Weights of a small transformer language model.
Architecture: LayerNorm before each block, learned positions, biases, tied embeddings.
MLP neurons of a small language model. Each row is named by its layer, matrix (down: output weights) and neuron, and shows model dimensions 341-436. Each number is 50 + 12 x the weight over its row's rms, rounded and kept within 0 to 99.
A block is one neuron, or neurons of one layer that tend to fire together. After each block is what it responds to, as a language model described it from the Wikipedia text at the highest values.

L2.down428:51 56 45 47 44 44 21 39 50 60 50 65 52 48 43 30 38 51 60 45 64 40 77 42 52 60 73 44 62 58 60 50 49 56 44 55 43 44 52 56 41 68 36 55 46 44 25 60 44 50 50 28 42 50 40 28 29 44 42 76 42 43 64 70 29 47 57 40 36 34 38 42 41 51 56 44 73 61 52 63 77 71 37 41 44 60 34 39 35 67 48 23 47 44 60 45
L2.down489:32 47 48 56 64 54 55 43 73 42 45 30 46 55 55 65 64 79 32 57 51 54 41 39 47 56 46 47 62 45 61 59 50 59 41 60 45 41 48 44 59 65 44 64 39 42 48 47 44 32 61 31 56 46 35 37 44 50 61 52 56 42 79 44 34 46 54 47 33 25 63 58 51 88 71 48 66 41 55 53 58 43 51 57 51 41 51 33 42 39 70 44 33 53 64 53
L2.down1283:63 82 40 44 32 53 46 40 41 66 46 60 54 43 35 36 58 56 58 69 37 52 33 54 47 75 72 45 22 56 55 59 51 50 52 38 48 47 41 30 58 69 62 42 69 63 36 36 48 63 47 49 62 66 61 54 48 55 60 59 52 73 70 65 24 52 39 79 49 56 55 48 60 71 48 37 35 61 37 26 49 16 38 53 32 46 45 62 48 52 48 58 39 40 60 71
L2.down2536:55 55 43 52 48 41 48 26 60 50 55 43 40 53 54 41 36 54 41 58 40 18 59 54 47 46 65 48 38 59 35 40 84 40 55 53 56 31 68 65 33 70 73 66 57 46 63 47 43 64 55 51 52 61 35 38 39 41 38 74 59 49 73 50 24 47 51 40 48 50 56 49 66 46 41 35 36 57 74 55 53 49 54 53 68 53 43 51 52 44 48 42 37 56 55 70
Responds to: Table cell digits and separators. Zero digits and empty-cell pipe separators in statistics tables, e.g. a 0 in sports stat rows, the blank pipe after Turnout, leading 0 in 0.40.

L5.down522:39 54 33 61 46 54 15 48 29 53 60 51 57 53 59 38 79 64 42 54 60 28 29 34 56 53 68 53 50 47 78 58 38 35 58 53 45 67 71 66 44 43 28 49 46 48 71 55 55 40 61 37 61 63 71 47 65 24 52 52 75 48 32 69 52 50 60 48 49 49 43 43 61 57 46 43 38 24 47 75 63 55 63 45 47 42 42 62 50 48 48 46 49 49 61 47
L5.down1223:47 35 38 77 60 50 55 55 21 50 45 52 45 55 47 47 49 37 54 40 49 42 59 66 50 56 49 54 54 47 25 56 64 57 32 80 45 51 54 60 73 41 60 69 43 46 53 65 50 46 44 41 45 59 62 57 57 49 55 51 68 37 49 65 61 76 34 33 31 52 50 59 43 54 45 39 63 62 38 50 73 47 54 33 24 38 50 55 50 25 40 15 48 68 45 59
L5.down1290:48 67 50 33 63 40 46 37 44 57 44 30 32 42 51 52 59 39 44 42 66 52 40 48 45 49 70 51 44 66 33 55 60 40 57 55 38 52 43 47 56 70 45 64 50 57 50 66 49 49 50 56 46 57 40 73 54 63 39 24 42 48 53 43 41 47 41 29 50 49 34 40 38 62 48 37 74 39 53 41 54 43 57 57 50 47 71 57 84 53 57 42 50 33 64 53
L5.down1437:50 45 43 48 44 38 37 52 46 43 55 51 51 34 46 26 53 59 52 57 54 59 60 29 63 44 36 72 42 76 57 55 75 53 52 43 61 67 53 50 38 52 41 77 58 55 46 52 36 63 66 49 44 67 58 34 34 42 34 37 45 57 57 73 54 46 43 59 62 55 60 67 56 35 51 46 51 51 46 56 50 46 45 37 31 63 45 47 75 49 67 41 64 35 46 18
L5.down1685:35 54 40 66 52 38 61 50 60 56 63 38 43 53 38 55 42 51 42 58 60 58 43 42 54 64 58 44 37 63 72 61 55 60 51 51 65 60 47 55 46 52 48 78 73 35 50 47 34 52 54 34 52 38 58 56 60 66 53 59 20 43 47 55 41 41 45 22 40 44 61 55 52 58 41 71 58 67 41 47 38 36 32 57 54 14 61 54 44 62 50 48 50 12 38 61
L5.down1976:46 64 53 39 46 42 27 52 43 53 49 56 53 47 33 49 55 53 55 44 38 41 41 52 69 58 51 71 58 54 33 31 60 62 56 47 62 59 46 62 57 64 42 59 56 61 34 65 68 65 44 53 74 51 44 36 62 53 75 45 51 48 30 52 56 54 54 38 45 22 46 32 56 39 42 43 39 63 35 31 57 50 68 36 50 44 48 49 67 53 55 65 40 53 72 62
L5.down2445:44 53 33 57 49 36 37 49 66 53 34 35 51 38 68 40 54 63 43 51 42 38 59 42 55 52 27 43 36 36 48 61 33 54 46 60 47 69 45 40 74 56 44 44 52 49 54 56 51 57 31 48 52 39 40 39 55 56 71 65 61 42 71 65 51 54 43 67 28 39 53 48 59 54 51 78 39 59 47 24 45 23 56 46 49 34 65 21 35 46 40 41 51 55 50 30
L5.down2526:63 54 63 60 36 21 48 40 49 37 40 66 50 23 55 43 59 65 58 34 56 52 70 50 42 43 50 35 44 52 64 66 66 51 57 40 46 48 54 82 70 38 41 54 46 44 50 38 37 87 42 49 47 45 52 30 50 49 60 03 42 38 57 56 25 64 47 51 22 80 51 35 44 42 56 41 56 37 24 57 47 53 64 28 48 52 30 55 52 41 70 63 41 42 56 54
Responds to: Word-initial capital G. Letter G (sometimes S or g) opening a word, often a name after a heading or parenthesis, as in Garcia, Gradina, Greek, Germerode.

L3.down142:53 59 69 22 68 25 48 40 42 72 57 53 59 46 38 59 61 59 66 57 49 49 65 46 48 35 27 57 70 49 57 44 39 66 45 58 68 60 44 72 52 59 36 52 34 61 51 67 44 50 53 51 67 68 52 42 22 48 48 51 37 28 66 41 44 47 42 58 50 59 48 46 41 70 50 44 70 40 43 56 74 33 49 43 67 51 75 44 53 59 50 42 46 50 48 82
L3.down981:63 55 42 63 64 50 61 33 47 45 38 49 26 61 37 52 55 34 43 51 63 16 54 49 60 47 60 53 49 79 74 98 36 58 41 41 39 57 39 37 42 49 49 42 49 53 47 55 68 31 45 49 62 76 44 56 70 47 62 45 44 46 85 52 43 52 41 65 51 46 49 53 32 51 52 70 42 34 47 59 72 36 50 55 39 51 42 28 63 66 55 41 39 43 45 72
Responds to: Date numbers after months. First digit of a day or year number right after a month name (July 1861, May 18), plus word-internal pieces like Wil-f-rid, view-f-inder, David G-orski.

L3.down285:65 75 56 66 51 36 49 50 59 36 62 40 41 41 36 64 55 50 46 60 64 55 45 81 46 63 49 42 37 79 51 25 40 57 66 49 37 54 47 53 42 49 24 53 48 60 34 29 49 25 70 58 44 49 68 40 62 73 35 56 49 61 40 37 67 38 56 53 31 26 26 53 48 57 56 52 53 62 38 44 56 50 54 55 46 48 60 46 43 62 41 51 57 57 47 60
L3.down1844:47 55 49 57 60 52 26 53 65 47 29 54 41 50 23 48 53 46 65 61 57 61 55 37 53 41 66 61 54 52 65 45 58 69 60 64 50 58 39 35 56 33 42 44 31 48 45 43 43 43 42 60 61 56 53 49 45 56 58 46 50 65 41 45 43 58 54 50 51 54 55 57 62 60 48 49 60 53 48 39 26 61 38 44 40 56 64 32 60 58 46 67 40 50 59 49
Responds to: Place-name word endings. Final subword pieces that complete multi-token place names (Madagasc-ar, It-aly, Myan-mar, Bomb-ay), plus some sports team names (Celt-ics, Kn-icks).

L3.down174:70 66 45 58 37 31 52 64 33 45 59 49 49 67 26 45 65 51 41 53 47 40 60 41 61 63 35 63 36 45 53 18 65 48 47 53 47 55 37 32 55 62 53 59 34 54 47 45 39 44 58 46 49 36 54 41 35 49 35 74 58 54 83 61 51 40 38 43 53 49 58 56 84 55 58 40 48 52 50 58 61 64 39 44 44 75 52 55 53 58 77 50 52 53 49 53
L3.down2552:46 66 33 88 44 53 53 35 58 31 32 53 29 51 30 44 55 57 41 45 56 39 39 56 68 44 66 72 73 58 41 56 62 52 66 23 60 50 42 42 64 43 45 45 43 59 45 64 20 30 64 56 25 22 32 60 40 61 68 41 63 62 65 47 43 49 45 73 38 61 60 60 51 51 59 55 55 49 37 64 43 53 39 41 29 55 62 54 39 47 50 60 73 52 63 52
Responds to: Evaluative degree words. Quantity, degree and evaluative words that set up a judgment in prose, such as little, much, poor, extremely, good, pretty; copulas like is and was also fire, especially after there.

L3.down972:48 40 53 48 44 56 54 62 62 38 56 70 38 48 58 38 54 38 38 52 38 65 64 47 49 44 54 63 39 46 39 31 36 61 40 23 47 38 60 61 76 49 59 31 34 53 58 41 30 35 92 51 53 23 76 25 76 29 48 69 42 57 60 50 44 55 41 25 37 64 49 53 23 45 64 41 40 69 49 76 48 62 45 48 59 41 46 39 54 59 49 44 31 56 38 55
L3.down1585:44 43 43 31 62 67 38 41 62 50 51 54 43 43 51 74 54 41 62 48 30 57 70 34 70 72 58 47 59 35 60 54 38 53 68 47 52 44 25 57 66 55 50 46 42 59 41 54 44 52 71 42 49 17 73 86 47 42 41 37 56 56 51 46 64 40 62 44 59 40 57 48 18 73 61 59 74 54 51 68 35 65 42 56 55 40 68 42 61 68 48 65 30 53 45 37
Responds to: Wikipedia table cells. Tokens inside pipe-delimited Wikipedia tables: row-ending pipes, digits, colons and dashes in cell values, as in track times 2:49, scores 12–2–2, years 1969.

L5.down617:61 34 51 47 43 42 47 37 52 65 25 70 43 46 60 49 37 47 35 57 35 63 43 51 71 53 36 63 50 56 32 55 37 52 49 59 54 42 45 42 62 56 45 46 69 47 54 56 45 55 30 59 53 42 56 60 47 57 60 57 69 57 53 73 41 62 33 35 53 46 40 57 36 51 48 48 57 36 56 52 50 66 79 39 36 41 61 43 77 72 54 57 44 51 59 40
L5.down881:37 38 48 46 35 43 39 39 65 54 76 57 29 61 29 43 42 64 37 35 50 46 46 32 55 78 54 50 58 64 56 34 59 25 35 53 44 68 57 63 49 51 52 46 46 57 56 44 55 45 68 75 40 54 45 58 48 43 44 55 50 45 61 43 66 63 60 52 28 33 74 30 41 67 41 45 46 43 55 42 47 52 58 31 49 45 55 59 26 62 62 31 50 53 51 61
L5.down1081:29 71 56 72 75 60 34 33 44 70 65 21 49 24 42 46 54 86 50 49 73 53 51 29 67 31 28 41 42 37 59 60 49 55 75 55 54 64 61 36 63 40 60 43 73 42 56 50 37 47 52 69 52 58 69 48 46 48 36 55 48 64 59 29 65 44 73 35 37 67 41 60 25 69 55 49 39 44 50 58 55 53 73 53 58 42 33 64 36 43 46 52 46 46 40 39
L5.down1098:45 16 47 38 47 38 28 46 60 71 63 43 53 51 34 38 34 52 75 33 56 53 49 32 61 57 48 38 49 71 60 46 42 61 37 48 49 44 46 39 43 51 59 84 26 40 40 56 47 35 58 52 49 56 45 79 30 52 31 63 42 38 62 25 60 40 55 41 65 33 34 51 57 40 41 52 72 57 55 62 64 55 75 21 45 63 69 63 60 62 61 63 61 68 57 46
L5.down1574:47 51 52 61 49 73 60 47 46 51 48 50 51 63 58 32 51 62 59 54 49 76 45 31 48 68 62 50 35 34 52 58 70 48 54 61 49 49 43 54 56 38 55 60 37 48 48 66 40 40 57 42 64 58 52 99 61 52 61 46 54 43 64 57 38 73 51 55 55 54 55 59 60 61 55 56 65 71 46 18 53 65 57 59 45 39 64 75 51 49 31 68 51 54 53 53
L5.down1902:53 47 49 58 67 74 46 43 59 51 48 50 68 39 17 52 52 68 45 49 53 51 55 49 64 51 61 50 39 59 41 37 39 48 57 49 41 43 20 51 34 48 50 58 51 74 42 45 52 58 62 44 52 57 66 61 72 65 50 59 54 34 63 70 51 66 42 42 43 67 54 58 49 52 66 62 72 47 41 55 51 52 71 50 46 47 80 60 34 64 40 45 45 43 65 37
L5.down2341:35 28 47 47 59 50 39 45 29 48 63 59 40 53 36 54 46 59 52 26 57 53 51 54 72 44 40 55 31 39 41 61 30 58 48 46 76 51 37 34 43 48 64 45 59 56 51 63 58 40 57 49 65 41 61 91 64 38 60 58 59 64 62 48 48 63 72 22 40 49 53 62 64 43 50 30 66 66 60 28 66 40 50 49 32 57 37 32 52 42 24 17 57 57 47 65
L5.down2394:48 28 33 44 48 48 64 32 60 52 31 36 63 61 52 36 54 68 52 40 46 46 55 31 56 49 41 48 39 49 46 54 47 47 51 45 33 47 34 36 42 68 60 43 54 78 39 43 53 53 62 43 48 83 39 67 45 53 50 59 56 66 63 43 43 63 37 37 69 32 53 46 46 49 36 60 41 46 64 51 51 49 53 48 56 53 56 55 54 78 68 46 55 66 43 52
Responds to: Pre-noun modifier tokens. Tokens just before a head noun, mostly an adjective's final piece (refresh-ing take, coar-se serrations, p-ure love) and also "The" opening titles.

L5.down263:46 68 51 35 48 64 42 32 41 77 63 41 45 58 59 29 75 45 50 41 55 46 39 50 45 41 46 62 20 57 54 43 38 56 85 40 64 59 47 54 51 50 60 65 52 44 51 52 51 78 61 69 69 33 50 67 57 62 60 50 47 41 38 71 48 60 56 53 44 54 51 50 57 79 54 73 75 63 47 55 53 27 35 45 60 56 51 43 58 44 68 42 59 46 48 41
L5.down351:41 34 41 48 67 67 68 38 63 37 35 43 53 46 50 48 56 58 35 49 61 65 41 66 53 54 38 41 78 38 51 52 66 39 27 64 38 65 44 80 53 63 48 62 44 48 58 66 53 81 67 59 41 36 62 47 60 59 42 43 36 22 64 60 53 66 40 64 51 43 45 73 63 44 48 40 58 39 67 52 32 57 37 46 32 40 68 36 55 44 56 40 58 48 40 38
L5.down533:44 31 78 57 41 68 42 55 51 68 53 50 47 31 62 46 36 26 34 60 71 46 44 44 44 43 43 45 47 37 68 55 45 30 54 45 42 63 37 59 25 45 42 70 50 49 47 41 49 13 62 39 54 36 38 51 67 69 43 71 51 42 45 62 48 58 47 55 32 49 59 53 76 45 37 40 53 55 41 46 53 58 25 46 52 53 25 72 39 48 64 44 44 32 28 58
L5.down875:47 53 42 55 38 36 64 50 68 50 42 48 73 49 58 62 54 62 55 58 39 76 25 30 65 22 57 48 41 21 42 51 50 66 51 77 60 64 79 36 62 49 57 53 39 27 52 49 39 49 31 67 59 57 38 37 41 41 33 52 61 42 55 43 56 65 58 34 53 40 30 59 27 40 57 57 48 42 53 41 68 42 37 62 46 63 58 58 56 52 53 30 54 43 56 46
L5.down1369:50 36 58 75 47 48 45 36 47 50 45 43 39 46 34 48 27 54 36 63 50 42 48 58 60 39 44 62 62 49 56 26 59 71 73 42 74 76 50 49 42 48 44 40 46 26 49 42 48 47 55 53 60 64 35 39 50 46 54 51 73 47 71 44 77 36 67 56 38 34 44 45 51 36 46 26 45 56 81 61 50 38 44 30 31 50 63 50 48 74 46 63 50 61 59 89
L5.down1881:50 45 39 51 26 30 50 56 47 36 48 31 65 54 49 45 39 48 49 44 33 60 54 48 50 77 57 64 51 54 42 48 62 56 73 48 64 35 48 50 46 70 71 42 44 51 50 40 60 51 44 32 48 59 42 37 59 39 42 28 53 50 67 61 48 39 60 48 37 80 47 35 44 59 25 41 37 72 54 62 49 26 53 42 20 35 48 34 36 82 65 46 43 54 55 77
L5.down2230:30 56 37 44 56 55 45 76 39 63 42 30 60 44 51 54 67 59 48 46 37 51 49 40 40 54 33 50 49 43 46 55 43 29 39 50 63 54 61 37 52 65 57 26 33 55 71 38 48 36 70 71 37 44 46 45 47 55 20 26 62 44 36 32 69 36 58 42 44 38 49 60 63 41 53 43 32 62 42 50 49 38 40 50 40 65 46 55 58 65 57 40 58 72 56 63
L5.down2419:60 38 51 54 60 68 38 44 71 63 71 55 56 60 39 60 47 51 46 41 58 66 54 56 51 40 56 63 61 47 58 64 31 41 50 81 36 60 47 47 33 46 66 30 40 29 52 50 64 49 37 39 47 42 51 40 42 50 57 41 53 39 50 59 17 52 51 51 54 59 41 91 54 48 52 49 41 39 59 45 45 40 45 53 58 47 49 47 54 37 45 26 51 59 46 51
Responds to: Name-completing final pieces. Last word piece finishing a multi-token proper name or number, such as brushfin-ch, Math-ieu, AR 2-91; sometimes suggest(s) after data evidence.

L2.down67:35 39 60 46 73 44 48 44 46 51 41 54 52 58 57 47 52 60 37 38 57 39 57 33 52 88 53 39 43 41 56 59 58 58 68 56 61 41 52 51 46 32 45 53 80 44 40 46 47 70 46 53 42 43 63 68 51 40 48 45 63 40 59 38 70 39 57 47 35 43 47 45 51 55 58 18 66 49 44 53 36 41 40 79 40 54 55 46 28 62 48 51 71 55 30 46
L2.down1202:79 55 36 44 63 50 66 46 40 36 38 51 48 64 51 52 59 73 52 58 56 57 40 36 59 60 52 32 46 53 47 50 51 50 43 72 46 50 35 53 53 49 39 58 52 59 56 44 34 37 77 34 39 43 45 97 51 65 55 54 49 51 49 72 50 16 68 48 53 55 36 48 53 54 42 50 54 61 51 28 34 45 43 44 50 48 32 56 47 86 45 61 70 60 46 49
L2.down1596:53 42 56 55 59 82 35 52 47 43 41 57 56 36 59 48 54 41 44 48 36 51 52 63 42 57 36 48 51 37 63 51 63 60 34 50 22 43 51 55 68 46 60 69 06 33 40 64 68 46 38 54 58 44 29 77 37 58 56 73 33 44 24 60 64 61 39 46 64 37 25 41 44 62 51 32 55 50 52 41 49 46 55 49 38 53 49 41 34 74 55 65 37 52 58 41
L2.down2424:60 49 34 41 24 28 57 44 41 42 49 72 46 32 52 65 56 68 52 55 38 30 56 38 65 71 51 58 50 40 42 78 52 36 63 38 62 73 42 38 74 49 65 51 39 51 51 55 50 45 58 48 44 57 43 49 42 35 41 71 52 73 43 44 33 64 57 40 58 42 60 36 49 33 57 51 41 38 61 70 53 35 63 60 52 50 44 42 49 41 48 38 43 41 28 38
Responds to: Clause-initial subject determiners. Determiners and possessives opening a new clause's subject noun phrase after a conjunction or complementizer, such as if the, that his, most of.

L2.down152:49 33 59 54 71 44 41 33 42 52 62 51 38 38 50 78 37 51 32 35 33 46 55 50 40 50 23 30 51 36 55 12 59 43 50 42 53 46 35 55 72 62 45 38 49 54 35 72 22 64 54 33 55 56 66 43 58 54 38 65 35 83 33 49 46 49 39 70 44 42 31 64 52 61 44 51 44 70 49 48 45 55 68 44 60 65 49 66 69 47 59 33 36 72 60 50
L2.down1189:44 30 55 43 58 51 35 62 65 41 62 31 20 50 35 46 62 63 45 40 46 46 25 64 42 55 47 57 33 43 37 43 58 54 44 48 54 48 59 46 62 32 51 52 59 66 29 38 59 50 35 29 60 54 46 46 50 53 26 55 61 44 44 32 39 57 59 61 29 46 57 61 27 55 48 58 49 50 40 56 56 52 45 53 48 30 54 47 36 42 48 43 61 60 29 45
L2.down1542:56 55 42 70 55 52 51 63 52 45 41 42 54 56 35 53 53 55 51 37 49 62 26 66 46 62 43 46 63 48 38 50 45 48 38 55 49 72 33 53 57 46 72 53 50 85 48 60 54 46 41 61 57 47 26 48 44 56 53 44 55 70 48 51 32 27 59 57 39 37 33 55 47 45 48 69 68 71 60 34 37 42 40 59 51 66 64 45 26 47 37 13 45 53 64 51
L2.down2183:53 37 48 39 54 54 60 68 43 41 52 56 34 58 61 38 56 53 49 35 50 44 42 51 52 41 42 45 45 68 39 58 62 74 33 63 59 44 49 51 57 41 39 49 44 50 51 48 34 41 33 41 49 59 53 98 51 51 44 54 63 54 61 60 61 36 56 49 49 33 56 37 46 27 43 55 52 74 70 40 69 46 49 67 57 55 70 51 38 59 45 35 35 63 62 53
Responds to: Surname-ending word pieces. Final subword fragments that complete a person's surname or name, often in tables and lists, such as Cros-by, Carl-son, Cloon-ey.

L2.down778:58 45 56 47 29 50 34 29 48 43 35 23 56 78 38 41 53 42 42 42 39 55 62 41 64 68 69 50 43 63 58 50 59 23 55 45 27 60 54 38 35 44 51 81 61 31 39 46 43 42 62 61 57 30 39 61 34 56 49 61 41 49 58 33 53 49 33 79 84 36 39 43 46 64 67 47 26 47 64 54 49 48 59 49 33 54 33 35 60 48 60 66 45 55 34 69
L2.down1031:54 60 58 68 47 30 41 59 52 51 52 48 46 49 48 55 64 68 63 49 57 44 48 38 61 59 67 45 33 46 43 62 52 39 38 44 38 68 42 42 52 19 27 48 62 66 59 46 41 34 49 34 45 45 60 44 46 42 58 58 43 46 47 45 36 44 36 72 56 49 63 54 39 42 54 83 54 47 41 51 35 54 55 56 49 35 34 57 39 41 59 65 57 44 45 68
L2.down1708:50 63 45 55 54 64 58 66 38 48 51 55 39 65 33 63 58 56 36 44 68 56 42 46 60 48 81 71 61 56 41 54 39 43 45 40 53 40 47 48 74 40 39 43 55 60 27 32 52 66 17 28 43 36 43 70 47 81 41 47 53 70 46 33 36 45 61 49 25 40 29 52 35 62 60 69 38 43 65 31 45 46 41 35 44 70 57 38 63 47 52 44 45 46 71 54
L2.down2556:61 64 29 46 60 38 48 22 46 43 49 47 47 56 49 46 46 43 64 48 52 53 52 66 56 53 73 60 54 85 56 59 36 39 73 49 37 53 37 40 43 71 53 42 43 61 36 57 53 35 31 27 50 62 55 32 52 75 63 45 51 45 39 71 63 51 59 57 60 57 45 44 50 39 56 40 42 39 37 50 49 61 40 53 32 66 73 57 73 47 47 38 51 64 46 61
Responds to: Initial G and superlative "of". Fires on word-initial G/g/Gu pieces in names and words (Gitone, Gondolin, Guam, gathered), and on "of"/"in" after ranked superlatives like "Best Albums of 2020".